Weights of a small GPT-style language model, trained from scratch on English Wikipedia: learned positions.
MLP neurons of a small language model. Each row is named by its layer, matrix (up: input weights) and neuron, and shows model dimensions 128-255. Each number is 128 + 32 x the weight over its row's rms, rounded and kept within 0 to 255.
After each neuron's rows, "fires in" lists the words (lower case) most often at its 100 highest values on Wikipedia text that the model never trained on. A number after a token or word is its count.

L8.up697 [122 152  53 135  83 208 150 155 149 153 118 138  99 148 153 165 126 173 171 164 157 140 110 138  86  70 157  93 112 161 136  47 197  57 127 141 100  95 121 109 126 160 128 186 158 137 108  80 121  88 114 192 132 136 111 137 134 154  87  89 159 147 112 150  95  34 110 119 124 120 126 115 102  99  99 141  95  70  92 141  58  94 149 132 187 142 112  80 145 106 134 142 111 127 146 130  87 155 105 120 160 144 128  78 100 148 125 152 111  63 124 128 102 191 132 133 124 162 123 118 158 148 151 184 139  97 140 116]
fires in: "a" 51, "george" 4

L7.up295 [158  56  53 155 112  85 112 161 119 104 191 131 178 164 186 117 133 188 131 165  47 153 169 144 142  67 120  86 121 124 156 138 144 163 126 112 165 104 163 109  94 137  96 146  89 149 124 133 106 100 193 116 120 156 152 134 163 148 162  76  75 102 184  88 138 112 151 136 128 132 147  94 134 129  83 121 102 105  98 158 162  58 133 168 116 160  73 153 135  88 139 152  56 119 105 136 172 124 103 117 126 134 121 123 163  93  67  90  64 133 146 106 146 108 126 137 159 130 123 134 160 152 124 157  66 111 168  69]
fires in: "was" 35, "were" 20, "is" 15, "are" 10, "area" 7

L8.up27 [122 140 119 121 159  90 140 138  78 150 169  99 137  87 162 197 110 165 118 126 104  93 120 159  96 129 220  71 129 133 140 137 172 134  80 150 131 106 113 111  99 210 120 148  88 218 142 143 129 114 143 138 131 144 135 135 152 147  68  73 157 130  71 143 144  66 114 112 159 134  99  76  81  94  99 141 121 141  70 143 122  94 133 126 125 146  30 122 104 111 127 141 152 126 136 106 104 143 131 151 120 116  86 114 145 138  47 165 108 101 163  71 110 151 125 195 188 168 122 134 125 135 124 155 125 126 143 112]
fires in: "a" 23, "government" 15, "or" 7, "governor" 6, "individual" 5, "giving" 5

L6.up860 [141  68 103  98 145 123  86 120 134 136 155 113 114 108 144  76 130 173 162 145 148 123 112 142  88 116 147  93 139  68 212 134 142 124 114 113 140 103 131  89 120 145 147  80  73 170 202  95 110  74 111 120 114 207  86 116 137  88 140 166 198 121 105 149  88 131  88 141  63 137 107 130 144 129  82 139 128 143 114 167  91  58 106 122 102 132  99 130 120  90 116 117  99 163 136  98 155 152 127 178 152 157 110 145 124 137 182 140  98  86 119  82 180  87 151 150 170 122 122 110  83 107 112 160  92 140 131  87]
fires in: "and" 37, "century" 9, "eventually" 6, "country" 4

L6.up198 [162 179 131  89  96 175  63 110 131 141 181 122 173 164 106 126 138 124 126 121 136 128 118 141 110  77 119 105 144 111 142  63  56 121 128 178 117 113 144 114 197 150 118 117 118  94 138 109 134 198 123 115 150 185 140 154 127 156 192 156 190  69 188 100 114 128  93  92 114 128 170 138 107  67 168 129 113 108 141 145 100  83 171 100 151 130 140 144 175 100 136 164 151  85 110 121  91 114 125 126  92 148 108 157 152  81 171  68 122  38  68 111 117 162 168 165 133  99 144 140 136 103 119 186  81 131 116  93]
fires in: "university" 23, "the" 18, "a" 16, "union" 10, "city" 8, "part" 7

L8.up806 [102 186 163 109 162 102 122 114 112 125 112 100 156 123 139 141 128 109 113 130 159  22 183 103 142  98 196  81  94 150 152 114 133 152  85 128 101 128 145 120 155 172 108 121 132 134 123 114  91 162 135 100 110 147 151 147 122 152 135 140 130 140 114 156  82  92 109 121 106 125 135 135  82 131  69 129 135 122 158 137 130 118 141 161 105 101 137 123  88 142 189  60 123 155 181 129  70 173 130 140  72 114 202 115 139 100  87 138 168 139 113 105  95 156  59 177 124  95 150 225 146 154  99 156  92  79 153 129]
fires in: "to" 20, "in" 18, "on" 8, "with" 5, "a" 4

L7.up399 [135 139 154 145 146 172 111  57 121 126 129  90 139 114 153 144  51 104 127 155 119 137 138  96 145 126 116  96 148 123 150 137 117  98 151 101  68 158 141 115  95 134 133 143  81 161 167 106  92 152  74 101 125 172  80 111 174 131 102  87  96 128 107 103 104  63  55 131 128 117 115 140 124  67 125 151 131 141 126 152  83 117 155 141 107 133 127 121 148  79 171  48 117 165 114 139 149 132  64 194 168 132  61  68 115 117 140  83  76 116 106 155 141 189 110 137  56 126 155 122 137 209 179 168 148 140 153 139]
fires in: "an" 77, "another" 9

L7.up528 [122 150  87 119 148 149  40 113 102 131 155 126 131 119 151 129  85 135  90 154  90 121 126 156 105 122 169  96 172 163 102 116 145 165 118 145 102  51 111 117 148 150 127  48 139 156 116 140  87 155 121  90 139 158 117 107 213  87 162 104  88 101 117  98 123  93 130 169 107 130 173 109 149  93 161 115 111 162 127 164 141  87 152 117  71 144 100 160 154 151 121 175 119  91 146 154 118 110 137  99 113 134 149 132 154 116 107 123 121 144 137 131 161 172 183 156 112 132 119  85 160 178  96 154 127 146 121  83]
fires in: "his" 33, "the" 18, "a" 12, "its" 10, "an" 5, "her" 4

L6.up771 [163  90 121  63 123 117 107 134 126 108 147 109 147  84 145 120 121 155 124  96  31 126 156 153  80 145  96  93 117 106 118  92 125 139 147 109 143 129 175 154 106 119 160 129  96 143 159 118 112 133 167 121 162 162 183 173 165 187 130 134 199  59 160 153 133  93  61 124 130 145 143 112 208 161 150 122 146 128 103 152 141  90  88  79  95 121  29 121 191 147 137  82  99 142 109 110 104 131 125 101 126 118 134 124 103 136  94 103 113  93 150  87 138 102 121 129 115  99 110 197 149 113 134 106  84 139 130 104]
fires in: "early" 17, "characters" 9, "charles" 9, "character" 9, "particularly" 6, "charlie" 6

L8.up554 [108 106 121 152 175 129  97 123 160 129 136 128 128  86 112 131 101 153 155 106  88 158 157 136 143  88 154  97 136 154 183 142 160 114 117 139 130 106 141 116 181 129  91 121 111 190 151 127 100 123 108  67 105 126 126 150 173 111 117  93 120 133 186 112 133  86 154  97 112 122 170  44 117 166 123 123 156  89 117 125 122  56 165 166  87 171 140 126 150  24 126 171  74  71 155 172 103  99 114 160 118 107 168 114 191 115 136 155  89 140 107  79 104 151  95 177 143 107  92 181 193 167 155 102 135 125 153  67]
fires in: "being" 16, "a" 10, "be" 9, "in" 7, "is" 7, "moved" 4

L4.up267 [138 131 107 103 142  69 112 160 143 101 141 109 190  66 145 151 127 170 141 137 114  94 151 115 117 107 130  80  88 114 158 168 197 158 108 158 117 142 141  89 102 190 126 146  88 171 168 144 133  83 111 118 123  77 105 132 111 151 138 112 102 125  96 150  86 108 131 108 125 137 146 109 141 159  76 134  94 121 119 164 108  89  62 128 118 188  37  43 107 101 142 129  77 135 142 120 155 144 127 196 110  83 163 177 121  69  58 117 150 129 120  84 109 150 105 141 138  95 122 124 130 168 114 122  54  73 148 133]
fires in: "is" 41, "was" 24, "contract" 6

L6.up1000 [170  64 121 125 124 135 141 156  88 140 118 119 147 151 115 124  48 138 159 116 124 137 157 134  98 153 138 109 107 150 117  91  94 108 127 117  45  90 187 105 187 143 109 151 143 106 149 126  52 165 150  80 137 121 158 142 212 117 112 111 148  82 106 138 139 147  97 139 105 128 137 143 132 133 151 177  90 104  85 119 131 132 144 171 147 132 152 134 125 107 134  84 132 173 148 145 159 161 169 143 131 129 199  43 114 113 109 149 174  95 154 143 138  98 115 117 115  74  85 111 169 159 143 109 124 158 148  98]
fires in: "july" 39, "february" 16, "june" 16, "january" 9, "november" 8, "april" 4

L7.up222 [175  65 134 115 137 114 143 152  81 115 164 113 137 155 135 126  40 128  80 150 162 111 174  92 122 135 128 145 127 125 105 113 104  96 139 147 150 148 160 112 129 134  75 136  93  95 157 109 114 125 120  59 156 162  84 150 211 110 146  86  85  99 142 107 138 178  83 156 125 141 140 142  80 136 120 154 109 131 109 101 122 158 110 137 159 163  89 167 131 103 163 103  85 126 146 139  87 169  92 163 149 135 142  54  92 134 110 118 138 130 147 116 145 100 177 101 176 114  89 128 155  79 127 123 115 131 150 170]
fires in: "november" 18, "oct" 15, "march" 12, "july" 12, "april" 9, "october" 8

L6.up909 [131 136 130  90 116 128 121  87 153 152 110  95 120 165 104 111  55 107 122 154 121 146 140  60 129  66 206 111 136 119 142 125 120 122 128 117  84 114 111 116 167 151 159 103 107 140 103  84 130 156 128 112 142 120 132 123 138 128 101  94 125  93 111  73 110 134 121 130 152 128 142 138 151  82  98 125 151 134  83  97 111 110 201 116 138 157 187 138 107  89 120  99 117 124  59 183 170 150 104 131 186 108  84 117 141 103 112  72 216 106 141 112  90 160 204 168 160 152 116 144 148 117 158 118 101 129 117 141]
fires in: "this" 37, "recorded" 9, "his" 7, "recording" 6, "record" 5

L8.up370 [126 122 104  71 196  92 108 143 101 176  80 122 132 106 115 169 151 106 107 148  57  92 119 120 187  67 127  89  18  83 169 144 162 117  65 178 156 129 181 127 111 150 135  95 180 108 113 115  90 100 178 138 107 128 168 112 101 131  93 110  80 120 128  97 101 125 130 131 134 143 159 142  81  95  90 123 134 116  93 148 125 134 174 116 124 153 113  79 145 146 139 146  92 141  46 130 120 186 108 102 150 152 100 117 162 120 124  74 148 109 146 148  99 107 176 124 129 162  97 114  86 125  79 139 131 129 109 127]
fires in: "first" 17, "well" 12, "left" 9, "went" 7, "while" 6, "lost" 4

L6.up146 [170 160 115 125 138 187 155 122 133 126 162 121 121  93 121 159  69 122 101 153 162 142 177  79  71 119 192 102 111 149 130 129 109  57 138  85 113 108 107 127 163 139 148  96 173 121 125 129 103 171 105 165 154 252 130 107 153 104 124  98 169 119 132 109 120 162 160 171 107 125 150 137 155 163 160 128 109 176 116 138  57 115 168 211 125 196 104  93 106 136 120 119  99 214 141 182 146 144  91 122 118 123 129  39 139 105 141 139 114  92 162 174 115  79  60 107 127  49 128 103 164 206 112 113 146 110 122  94]
fires in: "and" 32, "from" 8, "general" 7, "kensington" 6

L7.up214 [215 148 217  83 107 141 107 111 150 135 176 119 145 175 135 117  92 133 156 119 125  95 196  96  54 126 117 129  59 141 170 114 138 157 140 154 164 114 146 101 147 142 115 115  53 123 160 102 110 159 126 177 129 140 184 155 199 117 125 155 152 161  71 147 136 117  87 147  82 180  88 135 107 135 110 126 167 131 147 123 167 154 108 143 149 145 100 115 104 107 179  69 113 125 141 189  66 118 131 126 110 103 159  94 108  88  79 131 127 178  62 138  89 120 127 145 164 134 122 130 130 170  66 164  93 106 134 110]
fires in: "for" 30, "through" 20, "to" 10, "with" 6, "throughout" 5

L6.up535 [142 114 134  93 137  77 173 144 100 110 172  98 146 107 222 138 134 145 119 105  99 132 157  68 135 127 142 128 100 158 177 128 138  85 130 129 138 101 150  90 147 144 159 124  39 154 133 117  87 116 147  97  90 113 112  68 147 158 169 111  72 102  79 104  82 132 122 190 127 165 142 182 122 110 147 138 127 123 142 146 120 207 152 227 158 213 145 163 170 149 111 106  81 172  57 170 102 154  84 122 133  98 116 130 136  64  99  92 117 160 141 124 146 110 148 109 112 117 121 114 123 139 122 100 124 132 127 109]
fires in: "three" 18, "while" 18, "two" 13, "white" 11, "most" 5

L4.up846 [154 120 120 171 146 133 131 172 101 110 145 121 217 150 112 138 115 160  60 125 108 174 157 145 108  93 102 108 107  99 144 100  93 127  97  87 170  59 140 103 108 164 131 162 140 160 131 125 121 152 150 174 122 173 135 131 134 158 121 144 113 112 146 135 126 111 144 130 156 147 157  91 178  98 112 145 137 103  69 161 145 130 148 145 185 108 137  91  75 191 135 134 132 181  78 155  96 150 173 155 102 152 194 101 145  85 101  98 111  81 154  96 127 130  87 109 150  80 137 109 171 190 123 102 111  88 156  61]
fires in: "are" 22, "other" 16, "were" 12, "africa" 8, "area" 8, "african" 6

L6.up41 [159 133  98 138 106  87 197 138  93 153 148 132 109  87 149  98 105 113 143 157 130 122 127 142  91 159 148  90  88 196 164 119 153 121 114 105 109  35 149 102 132 113 123  89 137 118 166 137  89 111 184 132  92 224 141 118 164  91 125 135 204  77  77 161  96 137 100  83 137 123 128 124 150 127 163 150 134 128 152 126  80 133 174 177 121 103  76  85 121 124 114 158 139 182 125 129 187  88 201 167 150  82 122  90 127 153  95  88 109 110 198 139 180  86 130 116 191  63 122 122 100 157 130 113 112 176  60  94]
fires in: "built" 14, "life" 12, "february" 8, "june" 8, "founded" 4, "march" 4

L8.up518 [151 157 148 140 162 111 105 161 122 143 114 124 144 138 175 167  51  95 126 116 121  74 150 105 144  66 141  99 106 154 158 110 114  89  99 139 127 164  93 118 127 127  96 138  89 129 173 178  96 151 103 160 116 187 104 118 124 116 162  69  83  81 126 101 129 112 106 179  78 108 135  98 125  14 117 140  47 155  88 110  53 140 171 140 112 159 109 112 110  77 164  93  98 155 138 128 133 147 104 158 129 117 125  95 148  76 128 158 121 185 137 134  98 156 112 150 116  99  82 108 151 210 158 108 155 105 126 134]
fires in: "an" 70, "another" 7

L6.up473 [139 149 131 104 165 155 107 187 117 124 104 116 158 144 149 164  87 119 161 193 117 108 112  99 142  79 129 123  89 130 144 144 133  93 120 115 133 155 105 145 120 135  92 147 117 154 172 161 109  82 157 128 102 119 123 135 132  81 183  68 150 183 156  45 135  76  55 102  72 153 123 131  92 112  98 146 137 143 113 202  29 131 145 139 112 138  89  72 113  61 133  59 112 102 143 194 140 201  85 198  94 131 151  93 117 106 122 138  90 118 124  93  81 177 154 184 117  76 108 130 166 156 174 124  93  83  97 138]
fires in: "an" 33, "companies" 7, "computer" 5, "another" 5, "computers" 4, "executive" 4

L7.up689 [110 119 104 110 153 117 106 129 120 142 129 103  92 125 172 103 130  99  94 188  93  73 137 160 118 111 130  94 133 171 174 121 140 123 147 165 170  94 144  87 151 182 115 140 112  81 153  84 150 106 170  68 123 199 163 123 149 130 140 120 132 126 151 138 139 127  88 114 157 116 181 112 166 153 132 146 131 136 120 137 140 156 122 113 143 187 135 104 171 122 124 110  75  75 118 166 111 138 110 135 175 170 136 185  98 109 165 111 113 114 153  79 167 114 137 134 140 138 120 110 111 141 154  97 119 119 108 114]
fires in: "history" 21, "episode" 12, "championship" 10, "christian" 8, "champions" 6

L8.up647 [ 89 173 139  49 161 111 143 162 112 157 172 120 105 149 170 115 123 178 162 109  34 151 193 158 133 125 174  94 115  88 124 125 162 122 131 121 139 130 112 106 154 104 102 107 157 180 149  71 128 104  84  81 122 189 118  84 163 133  71 153 146 101 100 108  64 118 137  90 137 161 155 101  92  87  79 138 132 120 137 143  98 102 120 184 140 119 122  74 117 139  95 105 130 146 144 122 133 151 115 147 195  99 104 104 160  88  79 122 134  82  72 134 189 114 111 154 149 131 151 140 204 212 138 171 129 141 151 158]
fires in: "football" 15, "footballer" 15, "darko" 12, "geothermal" 4, "turnout" 4, "georgia" 4

L6.up802 [127  75 121  95 119 125 127  73 109 179 166 102 137 144 152 130 104  89 103 127  80 149 118  49 177  75 166 150 124 129 133 126 139 105 120 146  69 140 125 139 158 115  77  92  87 110 115  89 128  82 106  99  76 127  93 157 147  91 131 102 119  54 141 143 140 114 100 191 154 111 103 160 176 144 141 156 147 100 124  75 103 100 200 134 136 153 157 115 137 117 112 111 108 113  44 170 169 144 102 189 146 126  74  82 162 118 101 131 162  65 136 144  87 106 183 120 131 166 113 106 159  81 179 158 127 121 102 114]
fires in: "this" 28, "each" 16, "his" 8, "election" 7, "those" 5, "these" 5

L6.up287 [172  70 201  78 117  94 113 163 130 114 161  91 203 128 122 132 133 138  91 149  64  82 125 137 149 103  94 138 136 149 105  91 132 159 112 153 120 132 150 114 106 138 120 170 124 121 131 111 133  98 130 114  79 158 165 159  97  89  89 104 104 106 178 118 144  89 146  76  98 153 143 123 126 150 125 129 154 120 128 130 116 133 140  72 141 133 143 170 145 109 116 113 110 162 163 132 156  94  93 109 113 123 103 123 106 123 116 152 141 125 167 106 136  83 121 180  85 123 124 208 146 122 102 178 128 130 110 131]
fires in: "research" 11, "character" 10, "early" 10, "characters" 9, "charles" 7, "chamber" 5

L8.up853 [150 135  99 164 186  77 135 167 111 111 118  79 112  94 147  96  65 158 117 128 146  83 152 110 163 148 122  60 105 174 142  87 192 135 165 144 128  78 149 141 153 130  89 136 115 209 162 105  49 128 198  91 122 137 185  72 161 149 108 102  85 102  93 135 127  54 133 189 140 115 138  80 120 118 148 142 134  86 120  73 133  95 135 108 211 124  59 104 118 118 155 156 105  81 136 139 131 143 117 103 106 101 147 127 166 121 117  92 107 182 149  91 104  84 110 158 180 124 106 144 124 192 126  95 101 105 115 132]
fires in: "before" 18, "being" 13, "or" 13, "performance" 6, "began" 5, "be" 4

L4.up408 [143  65 128 127 111 125 186 137 135  93 137 110 143  81 127 110 152 126 156 132  78 124 112 108 137  82  93 133  76 101 225 125 167  57 146 174 202 138 161  64 124 195 125  76 110 160 184 106 115 133 159  86  91 202 104  77 147  75 143 131  49 106 145 143  95  84 112 157 143 130 109 145 172  96 129 150 133 127 120  87  83 109 117 142 120 135 108 140 154 100 131 110 134  99  67 162  98 103 135 127 159  95 155 125 145 105 139  59 145 112 152  79 167 124 106 145 182 123 126 114  79  84 193 117 111 141  84  82]
fires in: "championship" 15, "election" 11, "champions" 10, "million" 10, "mission" 7, "fiction" 5

L8.up119 [184 119 118  82 150  98 168 147 134 175 173 131 150 109 146 166 103 105  96 158 113 110 138  64  93  94 210 174 178 132 199 133 150  85 160 124 108 200 117 108 121 149 143 165 136 133 139 153 126 126 107 106 116 128  60 108 138 174 148  98 130  77 131 139 135 146  77 150  86 101 142 119 206 137 108 177 108 142 136  92 135  80 117 127 120 178  97 160 143 111 116 125  96 158 108 185  80 105  63 207 136 179  79 142 123 160 152 150 118 115 116 162 117 102 149 177 148 114 114  81 127 141 103 168 159 121 115  71]
fires in: "between" 25, "they" 16, "them" 14

L8.up83 [202  80 173  98 137 102 150 151 108 158 147 110 131 211 107 157  92 165 119 167 105 165 187 116 118 169 103 126  72 152 123  70 106 120  99 155 142 129  90 141 134 122 118 159 128 116 145  75 132 100 115 169 174 161  89 150 153 221 129 107 129  52 130 107 136 142  96 134 136 130 200 109 135 178 128 143 108 159 117 134  92 122 147 127 157 138 137 155 181 168 107 167  92 172 128 175 119 123 113 169 176 110  99 150 117  72 142 175 133  55  96 132 130 112 131 101 160 114 136 104 166 128 100 127 132 186 142  85]
fires in: "of" 49, "charles" 4, "karnup" 4, "california" 4

L8.up974 [156 142 147 112 190 139  90 131 144 232 185 107 118 145 147 125 133 123  94 165  94 114 169 127  91  96 155 149 128 117 120 146 129 135 138 118 155 175  71 120 157 130  98 122 148 145 119  52 160  97 109  99 129  85  76 125 135 209 141 133 138 119 169 130 149 150 104 142 149 114 101 106 168 141 115 148 108 118 108  91 134  78 123 154 172  97 124 165 119  82 144 101 133 127 147 130 123  73 114 154 236 119  75 122 138 159 138 123 102  69  90 159 102 175 152 121 133 134 179  99 168 166  94 137 126 156 158 130]
fires in: "they" 36, "among" 8, "them" 8

L6.up422 [108 159 144  78 115 159 177 103 109 135 166 118 105 159 133 128 165 184   0 169 199 116 201  66 103 139 143 107 110 138 127 106 118 163 144  97 104 122 142 167 104 119 139 103 141 148 129  97 135 144 173 121 152 121 184 121 185 160 164 156 103 130 107 104  90 106 144  89  87 130 184 165 144 120 164 144 120 134  97 106  65  79 170 168 102 143  83 128 128 117 120 136 150 132 142 143 142  93  96 148 131 124 189  68 117 122 107 109 142 149 114  90  87 102  94 181  96 152 113  57 165 136 117 193 124 129 170 106]
fires in: "born" 24, "known" 22, "a" 8, "music" 7, "built" 7, "museum" 4

L6.up978 [105 132 136 146 149 116 133  86 168 150 168  99  90 133 121 117  40 161  78 106 101 139 143 173  74 149 183 107 167  97 159 124 208 151 153  92  92  64 145  85 138 166 151 112 101 200 151  94 102 110 165  62 151 117 143 104 164 171 121 134 126 139 141 186  80 120 174 116 128 142 155 113 144 135  87 123 162 125  95  89 121  55 151 176 132 128  79 118  75 103 107 156 132  73 104 114  88  95 121 139  75  32 127 139 161 100  75 140 138 185  89  68 165  79  81 142 142 128 135 106 213 171 143 114 103 117 149 117]
fires in: "been" 20, "be" 20, "being" 17, "before" 15

L7.up195 [174  83 122 109 137 109 128 134 133  92 174  99 190 122 101 161 126 170  71 145  82 157 157 165 137  88 169 136 112  77 128  90 162 134 140 139 137  86 188 103 185 154 131 106 136 111 114 134 115 148 197 164 127 130 146 162 112 136 162 182 140 140 159  81  80 123 130 138  97 124 195  96 120 143 127 111  74 132  83 107  94 112 142 221  86 116 135 128 104  99 111 107 109 139 172 118 121 160 137 132 133 131  99 118 196  64 109 160  90 130 126  27 137 159  95 135 172 106 103 115 158 113 141 121 100 159 150  69]
fires in: "was" 37, "be" 12, "were" 10, "not" 8, "one" 6, "also" 6

L6.up895 [204 152 103 144 108  66 195  65 123 140 115 119 141 147 129  97 125 124 126 115 157 102  83 116 106  82 134 104 130 112 192  94  96  99 110 165 177 120 158 123 177 175  67 111  96 109 164 113 121  83 131 148 158 184  96  85 123 108 112 182 137 186 171 111 162  90 150 119 131 168 119 112 137 106 114 151  81 112 109 157 142  77 103 106 182  97 136 102 117 171 162 140 140 143 111  89 121 141 102 174 118  52 115 147 121 100 130 132 125  99  82  84 128 122 171 138 131 129 116 135  76 104 131 150  82 104 134  75]
fires in: "league" 47, "legislative" 5, "champions" 4, "volleyball" 4, "cup" 4

L6.up947 [ 73  61 101 130 155 115  58 126  86 124 154 123 193 135 100 110 126 119 165 150  66 131 115 151 156 111 107 137  42  65 132 164 148 121 140 127 139 132 149  94 127 153 104 146 166 107 130  99 108 102 173  70 142 175 104 118 209 146 175 139  82  46 149  88 122  95  73 157 157 146 107 115 115  69 171 135 114 127  72 160  81 113 123 109 132 131 107 137 131 102 144 134 126 143  95  99 164 127 161 192 183 144 104 172 141 144 117 113 131  86 107  65  90 109 172  91 147 106 136 142 132 128  89 155 113 100 140 108]
fires in: "later" 34, "leader" 9, "led" 7, "leading" 6

L7.up215 [156 137 177 131 176 164 100  69 169 167 100 102  77 115 170 131 170 127 114 157 134 133 203  99 145 104 150 138  94 115 112 144 115 100 170  74 142 109 134 100 137 135 139 106  90 147 155 115  72  93 154 168  54 144 113 107 118 163 151 130  71 136 103 131 103 100 152 170 134 141 110 101 106  77  95 148  57  38  68 150 117 168 144 128 112 113 133 129 152 109 141  98 113  91  88 149 110 151 162 134 150 191 180 112  90  89 150 120  78 194 127  97  84 178 181 129  81  96 151 122 134 178 176 122 130 130  95 136]
fires in: "while" 38, "white" 6, "whose" 6, "what" 5

L6.up828 [140 155 141 152 161 159 151 113 148 157 140 102 113 144 129 152  81 102 124 113 134 114 122 106 159 148 153 100 119 105 137 106 137  84 140 104  98 131 154 135 142 132  95 126 112 147 117 128 121 128 102 107 148 148 101  90 189 155 173  86 148 127  90 125  89  77  89 169 125 142 161 160 132  44 108 137 105 161 103 170 117 133 193 166 147 187 103 144 106 111 127  60 106 129 172 123 141 169  95 149 211  78 129  45 108  50 125 107  81 135  88 144 163 182 191 164 113 101 129 134 165 155 115 134 144 136 163 158]
fires in: "an" 35, "no" 7, "ansari" 5, "another" 5, "a" 5

L6.up991 [176 130 130 102 119  84 161 121 110 124 146 120  54  93 146 103 116 171  85 184 133 139 161 133  96 113 172 109 123 192 134 110 155 142 134 112  79 114 102 142  98 148 148 113  90 116 121 111 133 112 122 106 115 138 176 102 226 156 152 117 135 109 155  48  92  70 101  97 137 175 125 136 127 107 131 142  77 109  69 151  84  51 173 173 124 126  90 103 187 154 112 127 147 139 122 112 176 143  84 152 184 140 185 102 120 126 102 106 148 146 164  83  87 148 153 183  81 134 110 112 152 114 151 151 157  67 113 112]
fires in: "her" 61, "maritime" 4

L7.up97 [ 79 123  99 155 123 130 171 119  94 117 112 129 135  70 142 122  97 135  68 117 123  89 153 148 117  97 165 104 124 123 185 104 155 139 148 129 189 101 131  82 128 195 108 109  81 154 133 108 138 155 141 111 146 122 106 183 220 174  93 171 110  66  97 170 135  86  65 123 124 108 104 133 127 159 142 149 111 138  80 135  62 155 171 134 112 179 106 120 167 138  92 187  99 108 219 183  68 105 136 160  98 139 209 117 137 152  95 132 153 155 115 114 131 100  97 178 117 160 128 120 120 178 114 191  75 124  79  90]
fires in: "a" 80

L6.up628 [101 147  93 115 117 136 149  92  49 157 117 107 136 124 166 184  53  60  90 138 125 113 186  90 122 181 182 160 120 125 140 134 145  53 131  94 124 152 133 124 180 150  82 118 128  93 135  77 112 127 135 148 176 115 104 118 111 140 196 109 104 120 140 137 113  83  93 188 124 100 127 174 128  93 159 138 105 124 153  83 112 131 134 181 145 167 140 145 118  71 103 130 155 136  96 215 107  88 148 126 240 103 127  82 153  99 115 127  96  94  99 137 105 109 146  83 143 127 124  83 141 101 132 141 121 161 157 132]
fires in: "this" 30, "on" 28, "third" 7, "his" 7, "one" 5

L4.up100 [129 160 108 112 102 139 177 107 139  78 152 112 124  78 183 120 170 105  98 136  80 194 139 119 152 111 148  76  67 179 132  71 152 159 130 125  54  65 155 152 126  95 157  99  72  94 109 142 121 116 118 136 122 124 169  83 115 140  82 159 171 109 155 145 167  94  90 117  80 114 123 115 158 118 159 128 116 137 180  91 103  87 100 123 115 126 114 111 141 149 129  95  99 118 138 122  93 186 215 151 137 114 156 132 181 138 164 100 127  98  86 138 183 162 111 192 145 148 132 243 120 169 170 166 125 108  99 134]
fires in: "of" 52, "by" 6

L8.up22 [145 107 155 102 148 112 165 149 145 163 184  84 126  94  98  98 108 139  95 136 108  48 115 114 147 107 196  97 135  89 203 105 169  98 135 149 172 102 132  97 158 184  86  83 101 233 172  81 100  67 168  96 167 207 104  84 165 130 116 166 120 159  92 129 172  75 111  52 119 101  78 144 124 201  89 132 162 112 137 121 130 107 141 155 142 180 102 145 141 114 141 138 132  98 124 150 101  86 118 162 109 118  87  75  74 151 112 156 133 132 135 155 126 177  95 202 122 113 123 107 198 148 104 170  94  74  76 101]
fires in: "a" 32, "and" 13, "over" 5, "across" 4, "out" 4

L4.up468 [133 155 130  79 124 109 176 147 154  93 177 109 112  55 144 114 127 145  47 144  79 123  86  43 148 145 117 102  84 107 138  86 133 136 148 167  68 111 158 120 113 182 142 126  27 188 133 144  83 119 133  58 102  91 144  30 143  85 159  92  96 111  96 165  69 156 123 159  92 149 114 144 138 112 129 158 126 154 152 119 146 156 114 146 107 155 119  86 190 129 130 156 100 125  62 190  96 138 110 174 112 139 148 141 138  81 140 131 107  79 139 135 160 145 149 124  53 134 146 166 114 183 113  91  96 102 120 154]
fires in: "most" 22, "part" 14, "more" 7, "much" 7, "of" 4

L7.up786 [117  91 184 112 186  76 127 137  94 109 137 106 150 122 126  83  51 184 141 105  90 116 136 117 149  91 130 126 110  87 114 121 151  88 161 166 167 164 141 114 157 164 133 151 132 159 150  48 103 120 170 131 130 163 122 105 162 157 117 104 149 113 170 141 111 150 112 113 171 138 133 124 142 103 109 130 145 119 115 129 127  63 111 124 159 176  76 122 145 108 132 111 114 141  85 141 186 116  66 139 150 192  95 112  86  95  83 122 117 105  89  80 102 147 154 107 105 133 145 115 142  85 126 147  74  66 153 110]
fires in: "is" 30, "was" 23, "leader" 5, "lead" 4, "need" 4, "leading" 4

L6.up355 [108 174  97 127 146 146 116  96 105 144 152 120 152 117 156 133 105 113 127 123 144  98 102  89 119 124 137 130 125 147 138  29 131  79 107 137 168 129 136 106 166 190  96  94  92 131 113  81 110  83  83 139 164 108 116 122 179 164 168 119 133 160  91 119 125  79  81 133 112 141 109 148 111 127 109 146 141 153 169 179 115 124 119 128  92 127  92 100 113 134 119 109 126 147 165 180 120 123  78 129 112 131 167 116 128  76 109 132  99 107 146  95 115 175 155 146 110 108 140 115 210 101 114 167  83 114  65 138]
fires in: "a" 41, "air" 9, "among" 5, "along" 5, "asian" 4

L6.up808 [105 188 153 164 169 132  72 129 128 136 131 105 131 139 136 144 137 114  96 129 166 119 159 130 123  97 133 102 120 172 132 113 106 129 113 120 130  93 143 118 139 160 149 108 108 128 116  88 177  93 146 115 130 104  56 140 128 185 169 136  95  98 100  77 162 102 149  95 120 170 106 142 111  85 114 137 135  67 116 141 108 116 146 125 102 156 125 175 120 143 132 134 125  74 108 115 115 100 198 100 135 137 126 143 160  61 125  55 153 104 142  36 136 167 163 161  94 122 140  93 170 167 131 150  76  89  86 132]
fires in: "the" 70, "a" 5, "sphingomonadaceae" 4